From a checkpoint of a small transformer trained on Wikipedia.
Size: 12 layers, width 192, MLP 384 SwiGLU, vocabulary 2048, 5.22M parameters.
Architecture: RMSNorm before each block, no biases in attention or MLP.
MLP neurons of a small language model. Each row is named by its layer, matrix (gate and up: input weights; down: output weights) and neuron, and shows model dimensions 16-111. Each number is 128 + 32 x the weight over its row's rms, rounded and kept within 0 to 255. A neuron's up and down rows have the sign that makes its largest values positive.
After each neuron's rows, "fires on" lists the tokens most often at its 100 highest values on Wikipedia text that the model never trained on; "fires before" lists the tokens most often just after its 100 highest values on Wikipedia text that the model never trained on.

L7.gate148 [120  93 103 133  68 105 131 198  79 188 129 117 128  97 145 185 116 128 123 122 118 108 141  53 126 133  93 141  96 126 102 146 157 107 120 107 126 105 195 110 136 141 140 102 113 220 118 102 101 126 112 120 131 124  99 117  83 186  71  77 126 145 144 160  98  94  88 178 104 154 153 111 103 185 100 191 180 142 154 126 163 127 126  69 134 165 129 159 116 157 129 113 110 134 137 122]
L7.up148 [148 101 160  92 145 155 133 118 146 171 173 126 114 171 157 156 143 118 144 127 111 149 120  89 107 205  92 147 168 134 153 160 177 110 120 134 127  40 188  80 146 146 118  94 125 155 112 110 200 159 125 140 131 132  99 113 123 108  40  76 167 164 109 150 143 153 121  73 114 140 132 107 116 165 111 215 133 141 130 134  67  82  92  97 117 125  72  70 165 105 124 141 147 128 159  64]
L7.down148 [125 133 175 137 142 174 157 113  96 149 104 120 138 103 109 109 170 129 152 143 119 104 141 139  40 164 137 116 166 120 153 125 144 132 141 107 171  93 121 142  93 130  99 148 180  61 119 105 109 102 146 115  64 116 151 155 140 106 127 160 113 104 157 154 148 150 127 179 132 163 108  66  82 189  97 110  97 120 118 219 107 147 159 100  94  78  99 171 156  97  82 154 155 116  98 141]
fires on: "1", "ant", "ag", "is", "3", "8"
fires before: ",", " |", "a", "h", "z", "an"

L6.gate15 [135 123 135 106 124 124 135 113 178 164 154 160 129 150  69 134 126  99 127  68 127 111 159 172 141 149 119 114 138 158 126  51  78 116 142 132 126 186 172 145 122 173 199 119 169 141 198 120 168 162 202 189 110  93 115 164  85 149 144 106 128 111 157 188 110 152 167  66 112 134 143 113 115 109 123 119 131 124  97 180  73 130 122 154 145 134 150 133 137 135 111 152 134 143  78 114]
L6.up15 [113 156 132  98 165 148 144 111 160 181 140 164 185 110  95 150  84 115  99  82 127 106 124 166 110 106 138 106 115 135 136 108  91 126 163  93 129 108 159  79 192 158 153 128 157 122 154 126 110 144 204 178 107  86  98 166 164 107  94 157 170 114 139 173 115 137 149 116 127 148 116 112  92  98  96 142 142 161 100 178  59 134 167 198 133 159 137 105 113 131 131 137 168 149  88 156]
L6.down15 [ 89 109 104 154 119 124 134 106 147 137 111 107 189 114 117 123 101 147 154 116 146 132 107 109  92 133 134 134  95 131  83 112 129 123 198 106  83  55 127 146 110  85 162 125 137 112 141  98 168 111  98 109 121 154 120 116 137 139  82 135 172 156 171  96 141  74  51 156 118 135  98  68 121 128  95 153 131 169 129 232  82 100 129 136 128 121  67  80 116 118 146 141 134 150 138  53]
fires on: "2", "1", "8", "3", "9"
fires before: ",", " he"

L6.gate199 [174 106 117  90  53 123 131  60 153 187 136 103 173 150 122 140  54 118 122 166 155 198  76  96 153 107  80 140  72 120 121 132 101 134 163 122 130 101 151 124 140  74 121 125 152  93 118 115 159 107 142 126 126 110 104 155 185 117 132 125 165 117 138 123 126 184 114 142  89 162  44 129 139 151 188 161 110  78 114 124 199 132 147 113 137 102 160 143 105 107 163 182 123  88 156 148]
L6.up199 [130 119 108 132  43 104 191 124 149 166 164 172 213 176 138 108  95 121  92 119 156  99 135 106 180  96 134 144 143  23 179 109  97 147 152 151 189 164 112 147 132 118 143  96 131 150 124 111 107 108 134 195  80 143 103 181  76 115 123 110 115 144 112 155 122 145 132 113 113 198 113 147 183 127 112 123 107 130  66 114  65 116 104 136 181  69 135 150 132 111 139 169 142 134 157 128]
L6.down199 [135 169  45 133 168 146 105 158 139  98 145 173  94  81 164 151 119  83 119 146 127  97 117 136  94 158 103 104 112  84 202 153 141 174 138 133 109 164 133 110 127 150  64  94 139 126 167 164 161 156 166  54 121 145 116 111 105 141 149 101 150 152 169 161  83 116 185 141 125 140 110 117 102  48 153 151  97 140  35 121 110 102 142 109 154 142 141 123 118 168 142 166 130 144  82 184]
fires on: "\n", ")\n", "am"
fires before: "-", " |"

L7.gate248 [160 132 100 140 102 142 163 140  76  72 138 135 207  84  87  84 101 143 125 137 198 152 192 140 146 112 164 131  56 141 159 194 160  92 112 120 115  39 147 154 131 161 190  96 152  65 162 171 152 148  97 155 125 125  72  94 135 121 135 120 111  73 136 115 136 104 120  96  96 103 101 165 125 178  68 185 156 106 111 155 149  93  92 136 142  93  93 147 160 123 159  94 136 132 109 106]
L7.up248 [144  82 135 120  98  96 117 101  96 109 116  73 132 131  68  93  90 130  90  70 183 140 144 117 130 156 109 164 142 128 166 136 139 135  93 153 112 155 162 157  87 119 128 172 108 133 174 187 178 115 166 112  89 191  96 128 116 169 141  72  86 137 151  89 171 115 148 175 142  52 111  76 120 180 136  96 130 181 106 118 148 121 134  79 162 112 102 159 100 121  93 167 123  85 120 149]
L7.down248 [105 187 119  68 132 154 125  71 143 115 165 138 103 160 169 104 198  90 141 167 149 128 111 120 108  77 166 106 127 110 138 151 163 139 145 115 135  96 179  42 133 120 152  92 135 171 146  99 175 142 102 128 168  82 139 123  93  65 143  98 114 107 120 176 169 175 131 126 138 153  93 119 155 160 124 167  88  92  94 153 118  59 123 137 126 122 140 107 119 147 167  73 117 118 229 116]
fires on: "0"
fires before: "2", "1", "0"

L9.gate170 [105 168 149 141 132 137  81 121 141 114 163 154 136 160 127  62 135  78 128 122 105  67 151 122 124 104 106 131 119 109 129 107 114 108  85 144  85 118  85 133 144 123 100 107 117 146 144 123 180 110 135 171 101 114  39 145 190 133 112 210 170 122 109 153 151 155 169 122  87 190 123 118 101 130  72  74 124 108  82 161 153 209 150 146  96  75 132 121  84  94 143  87 106 148 146 147]
L9.up170 [ 99 156 184 133 142 133 127 164 139 129  95 160  83 144 144 107 166  62 123 118 173 168 128 202 167 113 160  83  81 156 134 106 100 149 150 118 129 121 100 151 125 120 132 176 121 154 121 151 103 148 137 182 131  65  71 183 142 143 135 190 140 190  74 113 116  98 166 161 152 174 180 157 155  63 113  95  91 148 115 131 139  98 100 162 131 158 163 136 149 165 139 162 158  87 139 162]
L9.down170 [119 115 117 146 188 172  83 148  82 140 135  91 131 105 137 127 113 127 158 104 120 154  77 107 132  96  96 169 131 180 134 156 124 119 130  78 158 173 144  94  80  73 181 152 132 106 190  94 140  91 156 135 101 128 121  88 108  67 108  90  92 168 165 139  82  40  93 163 134 125 110 153 142 120 154 106 110 173 176 136 119 122 150 102 132  90  78 105 120 105 108 189 140 117 186 160]
fires on: "0", "p", "ic"
fires before: "0", "ite", "ed"

L8.gate250 [127 122 146 161 129 112 193 150 120 151  68 152 132 180  90 152 115 162  85 151 153 156  90 148 131 108 125  70  95 135 132 127 138 135 161  94 146 102 137 117  87  94 162 144 115 168 130 151 172 129 148 143 113 142  91 144 134 157 115  71 179 145  82  90  92 141 150 103  70 143 113 166 159  80 151 145  83 160 138  92 121 148 153 115 142 139 105 164 137 163 182  79 148 122 110 134]
L8.up250 [109 114 161 172 156 125 150 172 165 132 121 120 180  91  94 187  96 115 122 152 122 114  93 139 106 179 135 141 111  96 160 136 147 147 141 112  95  49 110 121 159 149 129 130  66 144 116  82 135 107 114 125  77 115 144 162 128 147 160  97 146 109  43  84 180 168 128 109 121 185  94  98 121  82 114 125  82  98  61 157 109 113 187 133 100 113  97 136 116 129 145 153 160 143 117 170]
L8.down250 [131 124 151  90 101 122 133  98  96 166 202 104 117  80 156 100  90  74 141 164 110  88  72 169 115 166 118 125 159  79 136 174 116 150 126 149 141 156 154 119 139 153 111 119 133  67 135 116 123 107 111 127 116 116 167 132 125  73  92 195 115 101 170 141 142 145  73 158 163 161 145 113  75 104 142  99 122  86 118 146 181  75 120 122 110 122  95 147  98 103 116 166 116  84 120 125]
fires on: ",", "ict", "g", "l", "r"
fires before: " ", "ory", "or"

L9.gate304 [129 116 178  79 179 109 180  84 114 126 133 149 152 128 147 164 140 137 110 140 122 141 127 131 153  79 132 150  85 134 119 156 160  92 195 134 120  52 146 141 146 154 113 150 134 123 154  69  59 103 139  87 151 143  92 114 182 139 120  86 175 111 164  95 123 117 141 106 158 108 154  71 126 127  89 154 127 157 144 127  96 117 106 193 190 127  54 169 109 136 153 169 157  70 120  77]
L9.up304 [ 97 112 180  89 137 104 182 133 162 147 156 162 177 148 132 128 136 143 137 115 178  86 103 146 132 105 131 141  84 102 163  76 132 125 165  96 101 126 136  64 109  94 171 181 165 135 128  95  93 121 135  65 107  60 139 103 131 110 112 155 218 104 146 110 177 109 130 142 125 121 164  88 121 113 109 181 158 143 124 129 109  90 129 165 124 143 120 104 118 109 182  86 115 133  76 124]
L9.down304 [123  96 121 141 113 112  71 172 107  73 113 102 123 135 101 172 162 101 169 114  91 146 115 126 114 125 156  71 118  68 160 104 219 148 106  41 171 131 105 179 136 114 173 130 109 118 137  94 161  86  98 115 138 105 135 111 127  85 138 114 124 217 125 149 150 127 120 129 104 128 143 140 119 156 167 118 176 113 124 144  98  80 103 152 114 128 129 114 182 174 107 153 223 120  87 128]
fires on: " It", " it", "os", "is", " mov"
fires before: " was", " is", " has"

L6.gate278 [113 136  83 143  95  74 127  77 146 102 154 125 145 145 150 112 143 146  84  96 111 164 103 119 144 136  54  93 129 112 142  91 195 150 130 124 147 124 175 193 131  90 141 162 117  95 155 139 133 118 154  96 160 121 111 101 139  88 123  73  83 161 145 172  77  92 109 106 196 143  82 113 123  85 123 119 193 134 128  40 156 103 119 134  80 173 154 179 153 110 143 130 151 119  89 174]
L6.up278 [ 54  73  99 122  90 107 120 146 144 124 124 111  87  92 150  99 117 138  60 113  76 106 104 111 132 152  80  89 156 105 160  87 141 191  98 155  66 153 102 135  76  86 130 117 171 109 108 132 158 113 198 154 161 167 158 175 161  90 114 129 153 104 134 207 151  84 109  97 104 191 145 148 124 125 133 119 145 101 130  94 125 121 140 112 124 162 142  62  82 139 133 146  84 155  88 203]
L6.down278 [130 141 109  93 139 118 110  90 168 124 175 123 120  93 134 153 105 111  63 131 159 125  69  92 158  78  80 149 175 139 186 133 112 106 149 109  67  70 121 150 108 131 105  97 113 132 112 150 171 108 193 127 133 177 136 224  95 105  91 154 141 162 136 105 129 104 116 101 172 143 132 111 152  86 111 122 139 139 102  91  95 108 138 175 136  99 143  64 123 167  90  73  83 179 164 228]
fires on: " acc", "cc", " occ", " Sec", " rec", " inc"
fires before: "ording", "ur", "up", "ond", "ess", "om"

L6.gate257 [122  75 111 165 174 145 152 134 102 132 184 135 116 140 109 103  90 148  97  85  94 156 213  95  86 140 122 101  72  95 126 143 145 129 153 172 140  87 194  90 133 106 165  98  75 139 138  85 136 191  61 134  71 137 171 145 186 134 137 153 132 117 128 117 100 115 154 153  80  68  93 112 141 142 182 133 111 149 100 151 117 130 155 151 177 117 115 183 127  87  88 144 102  87 157 142]
L6.up257 [178 185 136 162 115  92  99 167 135 114 159 128 162 143 144 164 110 137 112 146 160 120  96 127 160 101  83 135 220 199 178 128 152  76 161 167  99 110  90 142 174  93 130 115 118 109 111 138 143  45 147 137 115 105 175 180 142 135 144 131  75 150 131 126 147 139 125  66 145  81 133 183 167  99 100 141  90 145  92 116  81 168  92 178  93 124 184  92 122  93 138 109 124 120 137 139]
L6.down257 [ 78 119  43  46 133 113 166 140 194 178 157 187  87 109 120 124 132  81 129  89 103 164  92 172 143 135 139  91 116 147 111 110 115 127  95  96 173 126 138 167 118 136 103  99 159 123 115 135 164 142 122 172 126 126 139 121 118 164 103 175  77 108 155 121 128 175  91 135 150 131 142 139 106 107  85 107 105 115 105 167 150 131 148  81 142 140 158 152  72 146 152 193 125 130  83 154]
fires on: "0", "9", "l"
fires before: "0", "1", "9", "2"